config.yaml
d_mlp: 1024
activation: "tanh_gelu"
norm: "layernorm"
norm_place: "pre"
qk_norm: false
init_std_up: 0.044
beta1: 0.95
weight_decay: 0.0
warmup_steps: 200
seq_len: 512
z_loss: 0.0001
dataset: "wikipedia_en"
MLP neurons of a small language model. Each row is named by its layer, matrix (up: input weights) and neuron, and shows model dimensions 16-111. Each number is 500 + 50 x the weight over its row's rms, rounded and kept within 0 to 999. Numbers have three digits each.
After each neuron's rows, "fires on" lists the tokens most often at its 100 highest values on Wikipedia text that the model never trained on.

L12.up989:469477493561508501497404440565480490526437475435550519493557487545527573455539499503592456463453369529611526477478489505518496436404448472525573486498572616457542505501508521482529440451548519613502512590523412515410471593420491571409480530493478404547620460408480587513478538418423525466
fires on: "T", "2", "B", "- T", " the b", "| T"

L6.up803:509614549513469515491473463646519508462530440480418535538503478560443487519567530470569506496482544443465448466488488509484548527595501509510495488512502439455381534595520472496524567522531510427464550557488543519516491441590479415521451578404542426519460549402519413438410444456519517585
fires on: " that", "m", " which", ", which"

L10.up263:450446482477468535526441600419454541546593527521433460435458469482579380509515494549540472437432417508518465487477507487570518547503482489532505454519424426507402457559526424448466507519444503599432555445495560499508478506513625522536472470586476511406441547431531495464461522588565564460
fires on: " the", " in", " of", " The", " of the", "\n"

L3.up549:488572476525464550470531557462521526556509517488482448511534518516488493474480527558455559651487506396508457579494521477498497525490548422470501504583553512459574398535631470540460449439564492529538508496527555528529467489525483507512508446514455498523481499515446526491480545429464493562
fires on: ", and", ":", ", ", ", and the", " and"

L13.up384:521483546576395490443468483478423526505509494507488463433376456523476413488502441527571420488506465436530494475517478514455504525506539465519486547535593588404370469501453509540461478495512529465476497565480581551510587495412581439351428560522506579472421526553532549432491462450459463541
fires on: ",", "1", " | ", ") | ", " before"

L12.up157:565512519512473475403469492480475451551493580497412504543494539532457468432572496588488554432479450493470546538485544587557481552551442536503424534520443544463489542483453445493561444532405511555516492452559443566543478413495475514510501474444445543611548404494484487424476519421576407569
fires on: ":", "5", " | J", ".", "6", "- J"

L7.up359:465572479592543502510470595484459394454530431467529563434455562467446457474569410521538400499451514556487445464408531446488459458487515538494539495529517431485548483466540463496486521513419473467489536541482525498479505406525474416546483523437510602635466436505474378498423429444493572458
fires on: "5", "7", "reat", "ount", "6", "0"

L6.up917:510571475505481561471506416567511568439522507421501467458446452462596372510509528528459429508450576398490450556473485529449491470546469544557577505542512478489502464524511441547519506528464554483545562522484471528533457470459542627383562553551594556521496581482489537399481579570530477545
fires on: " |", "% | ", " | ", "0", "; ", "'"

L6.up867:541505472425458451588519561576429558534501517452533577440536505574493412475441508625613515537503471605487431498413414480396538528402522452487516480402474471493552493591572565504523485428427470545527463396530474454512519566572480534416439549543485518592456469475475425547475526433531494481
fires on: ".", "ill", "aug", " plan"

L12.up139:538427550457513520444576481605533488469512562481459476545500500454476494440447541615522465492455491531525492511514532530530544460507520434573512480590529442509472593521484486552559448438468566551467446449434526552500602497425539522522515491419439448504513398561488517544486522442487484467
fires on: "."

L12.up696:571487565375429481508605422478422576492498582440421591573414509510572496546454460494486483563356508453439532504492434425606392452537516472549547518558482510556436575446449462550440432476548533535509398499521440602499469530484522535588550386504545464422513557530460446552498540472447534523
fires on: " R", "R", " | R", ", R", "- R"

L9.up642:509545516481486472476533538492505550534520499504557428462448580601474544428542512623416531500429489529507488545546512423494472412391436578493578508447466446492436586447511470408554523470438487521490450497492549481546415466581541547576507483567488450566569451462544469479467459510498499532
fires on: " T", "2", ", T", "–", "1", " | T"

L6.up174:545482538507432427553498539486509473451545417504508537552505530584540520527399465577426543490552450384465446562509492495498521497491512492545457447483578504532543499500624427477541529467563505581528500526452579499504530599551453458489473481539496444504484459521435499458574452520496426514
fires on: " and", ":", " |", "-"

L3.up519:566499518467523445524475472531573488500481471533476480490451476447492485458542486506513591502618489496424517606551482457520454544506456471379493480515511513491391558506503607502523382457483505511558512484499635523501612501423477571508508586536451519490562584503569457480532595503458447547
fires on: " |  |", ") |", "|---|---|---|---|", "|---|---|---|---|---|---|", "|---|---|---|"

L7.up39:452453419513537517475564489561480520625476561425454416512456575516500526495500517428497521531447498474440466429523477517464536549493542551530473531520436537548496498502514463575490525466472464497535493527429526454498510485450463564576553634402576492542536502407380538417463427501572379420
fires on: "r", "ly", "l", "it", "nd"

L9.up1009:485551482518488544468557487558531420480539495478541420551459520567621489589486455483442461505451414483557482513542512510486531454514501460494465591477443529426404434475488450570601431499505589379449459512479510497450458493532536603452524463519452543444506472458516561437494577453515471508
fires on: "\"", "\n", "v", "ov"

L6.up858:473458529449497483505539501407498482526577424434568549551451469512439499442497557516430542489507560479483458556537411565587480517590380388627474474477563549395482516545450444393533524493452434463558543517555495461491518486465451499463471507491459448567502483523429544476570509539550483538
fires on: "on", "ton", "–", "vert", "ij", "grade"

L12.up159:555500412397432542490448491544479474456512528450508480516445588531514491527548494548563507510478446491512390499477433472552455549554379513504500495410469492515514532505601516614488562479559501610540513475461513450460364484508495481509486473514449580528529478499560488450549460452419448458
fires on: " H", "2", "1", "| "

L6.up89:542453541468496511508522495501496525488543455496514477405544558505516528528415471604531450490495493476503558478460522466503473478420469557461450422562474553534545501527517465510506469504524565471517431546531445462510508462563485592550516491478580481566507419574513476508460525499511547466
fires on: ",", "s,"

L3.up391:434452499559514527481545452500422465515466528621440546484526502524482516535467486459461498455536478520526521442530479519545452489393517519613490507515581533557569471572556445482507514511499527585544488501518506485574393420563448503505473514472469500427589451490496457546408475466508492523
fires on: "\n", "\n\n"

L13.up931:518525461512553532551446506389588609611405496494442566473631477478478535425428460468533472414486616483448454562482419515492462492431577583369493453427501559479461497533479475488536446502523460432562402612535467489507491505464526477456584509483492555447462511490514546451504549558465514579
fires on: " T", " K", " Al", " J", " Y", " Sh"

L12.up285:470504543510518599453612506527439497555484480479470473467504479537418406475539480575551547484521481496541401513549559392499556570572500481513563478477533550611449516618473475550556510565580542584497493509543520468617476511570598476516534479579498481518483517614438468562389535506611397406
fires on: ":", " the", " a", " at", " A", " The"

L13.up221:486542416503573562419512548536623509470535493458487492474477550483550486461505461597431415535508529502477482496437505451506473427450561470509492489529504440520480520440552525495490506553496428530506458422554525508554466447474539515524518456455546380631537548448530527559497480471361528464
fires on: ".", " | ", "2", "6", "5"

L13.up627:573519546484508429502469483454560498534557418575508509546491519517470372452498503555519488457549497511440500518490473489472484513545414511499443501581496499531515454525491387475535564540515596508545476549488489463433507574540581505476539544600459541470468392633466401454496509412522510548
fires on: "ed", " on", "ing", ","

L3.up165:484470609468543493438458551572532579512513470486485526552552479450491463462475553511577577541502527481527376416472477404592537499517569550521489459576453504499536501504441528543550369560453505480450482511475478539451499502496549499517507556508568575433447468619472529531668471465423572513
fires on: " and", "===", "==", ")==="

L4.up416:571515486499472468517471478630460468617540440493476522453522456459516542490508476585559535660575490478542507504510472524470451482445524482495493524447472453479551454442425465455555580448494559552546582491538410480419505528603412530514552459442466547512489516587556473559441503439476521516
fires on: " (born ", " =", ") =", " was born in", "1", "\n\n"

L7.up45:508500515539569516614602532583506508590526424533590585471482541463454524513448498542502552405495522440514519509497448569600542465504501509478408385525468535509435557570471476461485453451490506510546571603441495432513506469429465478502458572425530410518570542526541498518513480556431534535
fires on: "–", " and ", " ("

L9.up178:472454411538553516438536501476461577474463458421630572555499590465497456462422516431491493540537417509401507498505524496518455459473577524459514407390491458506519530456505487551508596498546404518547545484551474466491456455550447464447552509486490538586530448564467478428453495435516503495
fires on: "5", "4", "7", "6"

L10.up471:542465497494477434459406453522561504566441470552521537575565466530469478480473484538479462441508415495645483503519494514579464492476476541488449509445498562510490573559437630592549440414507501460493514462516440521514553516493477508556495455403501519550506420517450529476462487528502584570
fires on: "\n", "–", "2"

L6.up481:486468478546407451502485557507511430437549418424499487482559508604490520441419377481473537561393522469527565439463510534534434466467552474420549436430472474395485422462522425464518477597470399511556555493503510386538538510526470547519401506446458496522479533503508417502494398522468426439
fires on: " s", "-s", " S", " co", ", s", "e"

L13.up805:440432462457490460444495487450467578499459464510438514576547410543559514597484445413540534537584401496559473552458524418449453467561535546476506499540439537477540577565457557566586473418464474448443562532459487458524520550578564539590468399442497426485470531496505586427548515427512462549
fires on: " C", " c", " An"

L7.up498:433465494584574494483446426445464549448563550435425399613565498504577428590490588528539517420486450549451467508449462391377456506433477533485487531577614530563453488514517518601574539547456482575557542446536572527571530492524505543523540485520480531400564550485396430508405464408474508521
fires on: " (", " \"", " play", " help"

L6.up159:488515417447430498586588453478468475565505538526593492495587499476568469557460467591542480452519447474428546553528546473533470504490548527531542483488495557526490448489460518513569473523423481380460418515494470420449429458476490561502518516427557506535545422483520543415441472549470465432
fires on: ",", ", the", "s,", " this time"

L12.up936:427511492478515538510536533478488527496581486471377487563547511480470487473495520534505547528500464551472472474482529350536472527573516492460563503608506486482573485465508483519476530618449460454562587551433508548444482526410564376414532509444458504442539500462637524533549509526478576516
fires on: ", ", "\n", " (born ", " ==="

L6.up785:510566534510583445465556529434596592506640482421512525544478461530422532443512531500473578487492507491495513429486416525473399444612493496484409404464491490503489528487520499532512507533525546480491542491409552602550442590635482546547526494495538458523483465583498522489577482513500471480
fires on: "–", "\n", " from ", "\n\n", "== History ==", " to "

L3.up561:554450546518521388571516487473530494549469550515546461426438472568497491598436535422559459588513493519521507628432416551449598510596503411555532573516421605506494524427509416486448526481443546503501550536482472403620465491558508526480425494549530512617510480453494519501488427490475479546
fires on: " ", " | ", " |  | ", " |  |", ": ", "\""

L10.up1010:455511509517424500523403455504467585543511441427493559423517404521575493502494435490616465594465527546491409529488516478544409571527502475432535537403506508476521545487509358484557466501454494558537465617582539400488477486510540478481449534538463489565533513453448581502511552600498416440
fires on: " I", " R", ", I", "ur", " O", " Ar"

L4.up987:524443445425532524485503506501496454520515397429555622605508520478481508460524563452455550439515517496481562509517482508500525502561452470454401412525551468515529525515537496527493558540449512518478525602443537336516560534482521528542433497548494424481471635463453468482465493483535544564
fires on: "ri", "–", "&", "A", "od", "ru"

L4.up505:503462337476447372495485544573439505518468557467417575440505576440532359406480565510497527530460563506493512541571462533464451405452468493558453499501494484423506439461475499491489518524558529551532459517518481550535552497487518470500423522515478506551455515544407570547415432498450517546
fires on: "2", " part", "1", " process", " special", "3"

L7.up387:499488431481553478474461459474597430526542476481490437469541561444537538508529594514539605573575520421457430495491470577511523455486434574545478568485437529500593470502497557444530519415559514529452438494439567547490416496482497516463408520486414534406484478479471436517486452577470561486
fires on: " to", " |", "\n", " C", "ac", "ic"

L4.up111:568436523561589510537535520483428417507496404555508574442529485548546568458448491460454445547463439540496590403456459467504523486529453449454424501499482500496572477494533523547518379504496593461609522509524474509465388487529468515564529474541462431512530425527449505559440456530497451497
fires on: " South", " East", " West", "The", " wh", ","

L6.up1003:557485406520499461524623529555504461549498450516419482486536476506551496519574596410583494478515459468510479535445543505466499529492525471611523503513581517554510450459497426475468527567454641478498417462472495479515473493480458546482514485485446581494465507512393575580525420502519453498
fires on: "b", "l", "st", ";", "rd", "d"

L10.up353:577490598531473429455527491535504559482499445454450451516515515470453440584531493535404617551530449424417461469459508353519520561498441462510520476466525562576493461419478426506483457558573534552567516541459407462536490551547580503498563526519495483486488450426601444465486553570448453505
fires on: "2", " (born ", ", ", "1", " joint"

L4.up544:543437484471526493520587509441487567544506487373454524474492477561590503528554468392507506510451412491571512510543450498568420420528521485499441512504504568466485546503498569553521463566521562522592542514431500514443462664614503492469495479605428419514461492492472511532510481516490471425
fires on: " C", " post", "ost", " acc", " co", " c"

L3.up14:407563428443492445569538504439516512474537487565479461546392457504498566513539523445488404542555447523581582416489552465465547495506508518460499488465469486501470567582505506624519524527496463378575506553554583363476395539482451627543462590496494515503491442403400440527381439531488445506
fires on: " M", " of M", ", M", "- M", " in M", " of the M"

L7.up668:400441481444528431529511556548455524516496466451510551551512481556498545526492470479435467478553480444480380518591508516483478424454412595404565461552538483386516611594504544457486552472474585602503472407496621440463438426537580494493587442471519517448450505499432613597507567547493377484
fires on: "L", "A", "C", "M", "P"

L7.up511:477491494466510404450488506534525523474436484535529518467468559555529481561579532492463493477486537602451475460492651459526543503489557566523489491588506548462553536548464587540483501583374551490387507476369460514516514572422512483467580540516436451522466481463452523526560470559499479520
fires on: "–", "==", "===", " - ", "-", " ==="

L7.up190:611628548362445575526495468395531452578397494505507439513462526563495485490577446551580484591576507515452515616425486563487499505527528500580443518423438498514440493518631558537449470457462486503484502493444503464639434559484499440480409456560414548461498558523523560504589533483399442513
fires on: "-C", "-", " sc", "-S", "-s", " Sc"

L13.up447:511607499431557538538391540445404464602518490495498541516559494564386436466526443471546490553515458423475470434522513449424527501589447473514499534460541527464480563617502492432482529447563597494495438500524499407631516496478493513626571388386425589418510532517512532460517527478479468522
fires on: " L", "\n", " B", " |", " D", " It is"

L6.up164:539453516496426586454587570477536521580487470565551403531493544474494460572346407484474464447448485450513586473468555518555464514453468477573583514523553495488530510529401466512494543474454556504541445490497476460475332491442486469447416536514578552567471389473501598500463516539416476535
fires on: "ed", "in", "ic", "ion", "ing"

L3.up59:447505520501540461512477437442531498455463575549440440530455510595472500523477625537504383543516528461631557473534554557553476535588440474563435398452532498539480534547479512477483503447525389504462502482486561469479519490516458483592512427392489458569595462523489495546425532491491444474
fires on: "w", "ev", " w", " of W", " | W"

L13.up592:583437513554475444535395478495489447475530536509580527552385557553583498459482464586411458503531493519470447569401555592465451544562483574523495519485567458375516509459518430408472530533506566506517498527386509533525513378454501557444471421462454522391420414481522519480478452519514425529
fires on: "2", "1", ","

L12.up893:479542504454406550584505461522454519485504570430552563403502546539574491475465498490513517476565602491501562585550445464404457615530506500499458462552457526498474582488516542569436447431540510436591427499469454612527416489574474417525541489455558468515545515599485496505469475516509519520
fires on: "R", " R", ", R", ", ", " | R", ","

L10.up609:561519471556474471510485418472504405517550535517561520410323566586517524447532500503484484547585480536524476548470556472540489551511554488538543508582426514459461577446555571539448496535521630549542484560491529460493439482525469469471590590469526512528554493529549465461394533560540602479
fires on: " |", " in"

L3.up424:507480516593497467530474474485512601424357416531448555464521591515438477501545521525462472565528577423444470498559407441504460517509434511506549420414495534430453481435443477521473532469457484514580568476496452449495435532536513538603533505464490552396480419443559551565555480552523470515
fires on: "2", ", ", " March ", " January ", " May "

L3.up336:513517550432480474476435494424473514504571466546524503545590542528507427607483490488483479550526574468514504551535561402548470486473547516515455507523519509444449498589498452429510508433485450459428551457516510459478557523526435613477464471558523576448459424475508515595480443475356494466
fires on: "\n"

L10.up618:469512427518470479499504569519447429449493550443538510496439483490572500490449534514470452565483571491536541495405468441454561452438459482545470538508533437514506502565523470458508501652444529421481480563438519509511525469530516562422521549578488446456555411549521485447526511524554557486
fires on: "\n", ".", "===", "\"", "==", "ed."

L4.up298:400470588545479527461514509566382493530579310586471574593491498480549472392490492529530445517490532467514492610483499518520553533491563577600519466419503469594544488583423497498418478481460508462579520550431553505523500422490599467595533510455486554439559414474432508544463447477491470522
fires on: "er", " regul", " Reg", "st", "r", "el"

L3.up418:549454475488495499454521516495458475413461534573560480534500481630512571472509482476497470496606461448473512512612432456528457537563503489474440416472440460454552549460558529525462503605517603498430453530446560435527553464504546511408495539367504395493534483497574560458494530537541457567
fires on: " |", " V", "V", "W", "; W"

L9.up191:488493513571476431498542559487458437436555603627495371488527508523500479458465470528505546467477440455509578461473442408589484481507450549433516487473500506491470492589552489493510430492411466453547422540532504544546529508540472560470490496511379525483547471458460473517510409553529447514
fires on: ".", "s.", "ors.", "er."

L7.up346:523421602520438546443498518448493431539510486506501429577470535525460518533530494542538467489436548450520523520508445501538501409481486479524530534455570528472445538558545427495472444509491571522627515466517587430566459577443507550475538554640515599458505498431463526434504454499546478540
fires on: "–", "n", " |  |", " (", "-", "; "

L10.up613:459493450521430517620495422524422438553426489464543536464520494529491493526592629491540401559577437482519517481474543428495475527529533465488465556435481438464520524502462483564498501513547452557481427617460530598528509582634450481490495519486619494440527406540537464476492498503522452509
fires on: ".", "C", " st", "c", " C", " |"

L10.up292:408517502543471506542514464561364549456521555541514554523404552541507450560614500555479577572520457423439510465400402453451527444497518491580571462447458467549564509581571595557491485502457483475613424481418500457564536499545616488391494497459462584481520479469449464529573552604558530521
fires on: ".", " X"

L12.up914:521537506419506504439513502351540502491419568472465517476542459482503429626596476566509479417579495419494537627422494452495501515433458511451499516547494562489477506560488533496426584419360499463523459542499525553524580561575492497461497552586538559522601529430424520442521500464442524515
fires on: " (", "-", " Is"

L4.up757:535494535437557407504459514459464557494614434490458517549536510507541488602511512643443621454374529495537442502474402439523492488543541400503530478550519571516438524446422486597492553485562548554524543414496551525529508536497434492419472482464516486512483450467508494453452473407527490463
fires on: ",", "an,", "us,", "o,", "in,"

L9.up366:429450515528530530502590424467545535502553460399478433487505520573496521485558553505583484496468521574557578548558460522528491513599452574552497473390467467370453504499452524512513506520422542514445513482519569395553456469532532503514544545490479389443506565454585514503432428506397463489
fires on: " T", " S", "T", " to", " | T", "- T"

L7.up867:422450449499531529449515469484573429594411461538482456549533556429424494466550575502521566595530476459546528453586513503494407475494537540538435539480552613553567489486525479518401517501471519569514438575509506513407489440498572609493462509443462538489521457529437578624592436461373394532
fires on: "d", "b", "el", "ill", "ad", "r"

L7.up256:472496513374459535580413412570493391476389536505466544508422543525488522459545511606507458542511522508533395472436452420605530511565477465510463425435397554436626586527530483414485479490580509415458533543448457568483527562486450480480487494503536457547565510479560583547429439491472466468
fires on: "1", " w"

L3.up876:486444395534488508478570440520482524434587425524468529480483538461431438523518556475475495580550549475495470390536518486526473523514503464502602418478482595582575529491553501456545507526600504425471472503491475469450558493483420603405434529443557469395503503436565414573490521614597502574
fires on: "O", " (#", ", O", " O", "-A", " o"

L6.up519:567557422562456484460574537564478478426479519504561578516438525509580478506473491418518554457457598472517406506483452508497570575550498405416480471518488540551534460481515451516569520521508558523501535476507487523578473477457462488538465502533442432448402477502475446501455567547430475527
fires on: " al", " Ar", "-A", " north", " Bur"

L12.up585:562511517517555531527512564590511571526478561457487500497540456539640437417494574435496563522524546418496515538508554457435484617507476436591481450452472526476514518522538429496530487491414434362408535433440521476471544518503582567522469493552494481476474489468542392404573514526494505482
fires on: ".", " ", " |  |  | ", ",", " |  | ", " C"

L10.up762:471522438418513423481554531394574515537475621516507524553461551529470517582520582357396466491564515531563563522493568541481494572470503476554509461470528501521416570535516420530499544386380508548476537451492587482582540469556588477520536556499581463520517417519602500469356542417445468528
fires on: "00", " | ", "1", "+", ": "

L12.up217:502566422549505532501624480433498516445461417564475559483469501463521448516537546426513507524480464675564520557511504560493472506476535557567504553444544512480531468509557497493564601527533533489433462509482497547485442433544440559514512534557527535453551430517461506533437494407427417518
fires on: " in", " re", " Tr", " d'", "'", "\n"

L3.up536:455559468520540531518569492507454487425526491566493495483475402554501485550576475559480490475516504440397522505457500469511463526439410593547493556497545522525472522450416520445469521485487506471423466524503516577556464491459602629524445504510536485490480499557401474482520473415591432532
fires on: " and", "\n", ") and", "o and", "es and", "a and"

L10.up396:466496519477471446533454551509571566553528582469511497444507505568460447485416522465564484439488512557526428445591601383511505467479526563588550394570519508459520472546483547520478516443451514490499521532412615523483497449504466519550451493499463609449564483469581516543406466568569495490
fires on: " P", " L", " F", " C", " N", " D"

L13.up909:482445471453481502543549494442527566453601434607438437537464467402496438528493613459469566555462404515472467532498493477511520505564473597555440585514502513506497595496481515570505441544508446446491558486507516457543484524462550506610446522421434472574496448525472557505518516488527514531
fires on: " and"

L4.up149:472537403573504517483534480531456473417556495561417535509552587558608470448489409492556533521452523431609527542553542477501430514520508527475492536460447506540450513459598436539551525534501475532597531501522523510530476522621652503457462532522594452490500443453558516541474523438454480440
fires on: " S", " s", "-", "-L", " l", " L"

L6.up360:535588453561466576466443438433545479488516435471559571482520486488533468536488494535494585435350513455499499536519540493436481549531483542524554457465495422483550495533512456430522534445513587566486534479562444510424581511518506466516433595447483600569446536456499416545411522512440456574
fires on: " of", "- ", " of ", "| In", "ance of"

L12.up347:478579430463516414500442484580510493534524486518517548559500592507511459463435530446562554463607462399507474480594541420477414551449557478543623527479526481521483501500498568560407501379530500518375544540496452538449535511550426558477425481510503523409529529602478445490486553470518450463
fires on: " C"

L3.up818:528498446568499573508475517545517445468580479443414558530378500459549467525451483516511541575552536548549455545491516524573440544570555510451591518504492477502532513425468517490523489574502536503424475557550512493472386482542549467514533511512610431585468527424559436506507420617475483471
fires on: "O", " O", "u", "E", "ari", " o"

L3.up792:482504513465608523459464474446558443424428554561464596514586498587478532537568540574462529555569515483456479591500539365499510516469527526522540568595477601499580490496426491464461484366444528544423375475442591454491517496461490497505454562511507525532487440459543446455502492436479490533
fires on: "\n", "–", " support"

L9.up893:478501510559435453555542436439569511494576485495475469497386438444473409471532547590459542502461468448395442523461396544540571457501496455586471530536461538493443443473570521585517412395478496500497459483519608479537555482544578450484448414499480504589572519480487472459572550526610526433
fires on: ",", "a", " and"

L3.up16:499536460572500444478504461552608492583473431554485476433516493508466567507573472563480523481536415499520513384520522592521551545489587481483484487546438580534476526573471512499506430545576457600455476398518422418528518569551530552491432489488449504497453527527474445460392548525484571627
fires on: "\n", " of", "|", "-", " to"

L9.up78:494565522466553503544426434490547477527510453548523499491416397430582429526523514520450580528536526502573589521467479453469533453421446441471584508526441549517553458516490406483551484484488492523571546490604491500465515597601443455538504567458503528503516506488582491501500493591525549494
fires on: ":", ".", " film", " Film"

L12.up957:449499495504502508451468435574554412418442434489538460505527518488456495461476515520503570591498454502545545410481612421574473387484547584604551511463493476434521396530480461408453383409585509556461489463500392396489469509495499524601460436537540481492541476403433509522497545578531510490
fires on: "4", "0", "5", "6", " | "

L13.up989:540506402490376516512534600514460420461430562424506516472498486514566412546496538515455551490538497448525447584462513486512592427557548571511496389554494463511464455528597427497543416484467411386509452556498551387536462412520469562545509563522570538479569460414560530394382544570423534532
fires on: ".", " | ", "\" | ", ") | "

L10.up36:478510526519619524484485502574538476490447463461416444548446484540573526465428521520458480519444451522465577469506484437493549587527483486559548416445445565545511427566486469447555511437543486484569523454516565570584535574431555505526467420539393497492528580480432465409499575562443455427
fires on: " t", " T", " "

L3.up319:507440431540440487494475549550468523403450541438492497458507453587550511547580459546540554458493475487520467452405456507504471504523546545467506533468443518548483356512585517522499418449473564486549505519485507519493593471596431470429545509510449423534411580601508560500482497498415502499
fires on: " of", ".", " of ", " of H", "A"

L13.up551:545449468499511504641474439437524540593487553538430434423509505558477414509519427470531536485492458452519476471572554523480482614439496454589465482446426528487561459500539464522473553444386542553568468533473510507500581486554459453486584482464559405419493493545506533418525454584427437490
fires on: " R", " P", " S", " H", " N", " s"

L13.up934:401480577495497510497536579521487469427541557400450608446495458541482518446496520478526489495431469484475509563490566495500433514562464518634523553495570448510463559520496558454519543532395495619490538433430474458505525487504530529543447450484464544464526488353458543496559547481557522404
fires on: ".", " cm", " m"

L6.up14:516511505496490567486535645447569459575570518463508515467470490471573475380486486506488505526549481502463476462490565538507467503503470430526532540486463520503544578526556445508451421491465521481562432445642523458499594561452549534406550456527435484567545493556556472446542584516410493512
fires on: ")", " film", "ing", " Film", "2"

L3.up658:450459549508510480416534518505466472594473515535520554503478518479419535495509492489487621517486494554491528494641519470562529482501465547507412515494517471500445481613511495377473428423529542462559478474509467587442533577499519463496468486475510499485431527428490573548626498498520552545
fires on: "0", "1", " et", "-", "6", " against"

L4.up678:571442538505439547520549552468427535477502499457432560459513527501497511446481522475555541491561483478468477512470496559477505432449508539511550465490548438437511552478544480444423540501436537535557587501473504480640506488584486482455510473517539505468551509477490448527465545611442508451
fires on: ", and", "s,", " (", ",", "."

L10.up69:460428487426529454471468524426511498481464456532469479434523514523491510642490522514505476453606525431463440498561478497518457417431435522538601508597498541519598574608609517510601448528565494511425507493414511470505619559522476449471556539547526548601517373441521469475525464473523524508
fires on: ".", "-", " r", "ar", " as an", " editor"

L12.up666:495428597508400483497482567496525550451509526462453517498463492489576376547438519466533481558465508476442484523540471548471440494557494571574569487467557485542538427545571537552462527588453549453444533445454550453481455408439559540519470531481558523436433488453480469455527460572453595483
fires on: "1", ",", ".", " the", " and"

L7.up1017:524527417461473510627566483497553495488477460491393458483546542438617473467495526456441523542505523431481515635461520548592601510504535535500562511539489511528516456462464473523483531570428477498494578486536478513480484574528507567473614574559523579460481479481365562467488493515431508527
fires on: " and", "\n", ".", "; ", " | "

L4.up202:453404518548427513505515559623402514603370503524480547465529466528443419571486587524469559516430464482446497503475487555557479478540606450484404408556505434431552509541568450467503464509453548487554469558541492471480559489484413433536486552453536483475532534493495552451429488557515504481
fires on: ".", "46", " March ", " September ", " June ", " January "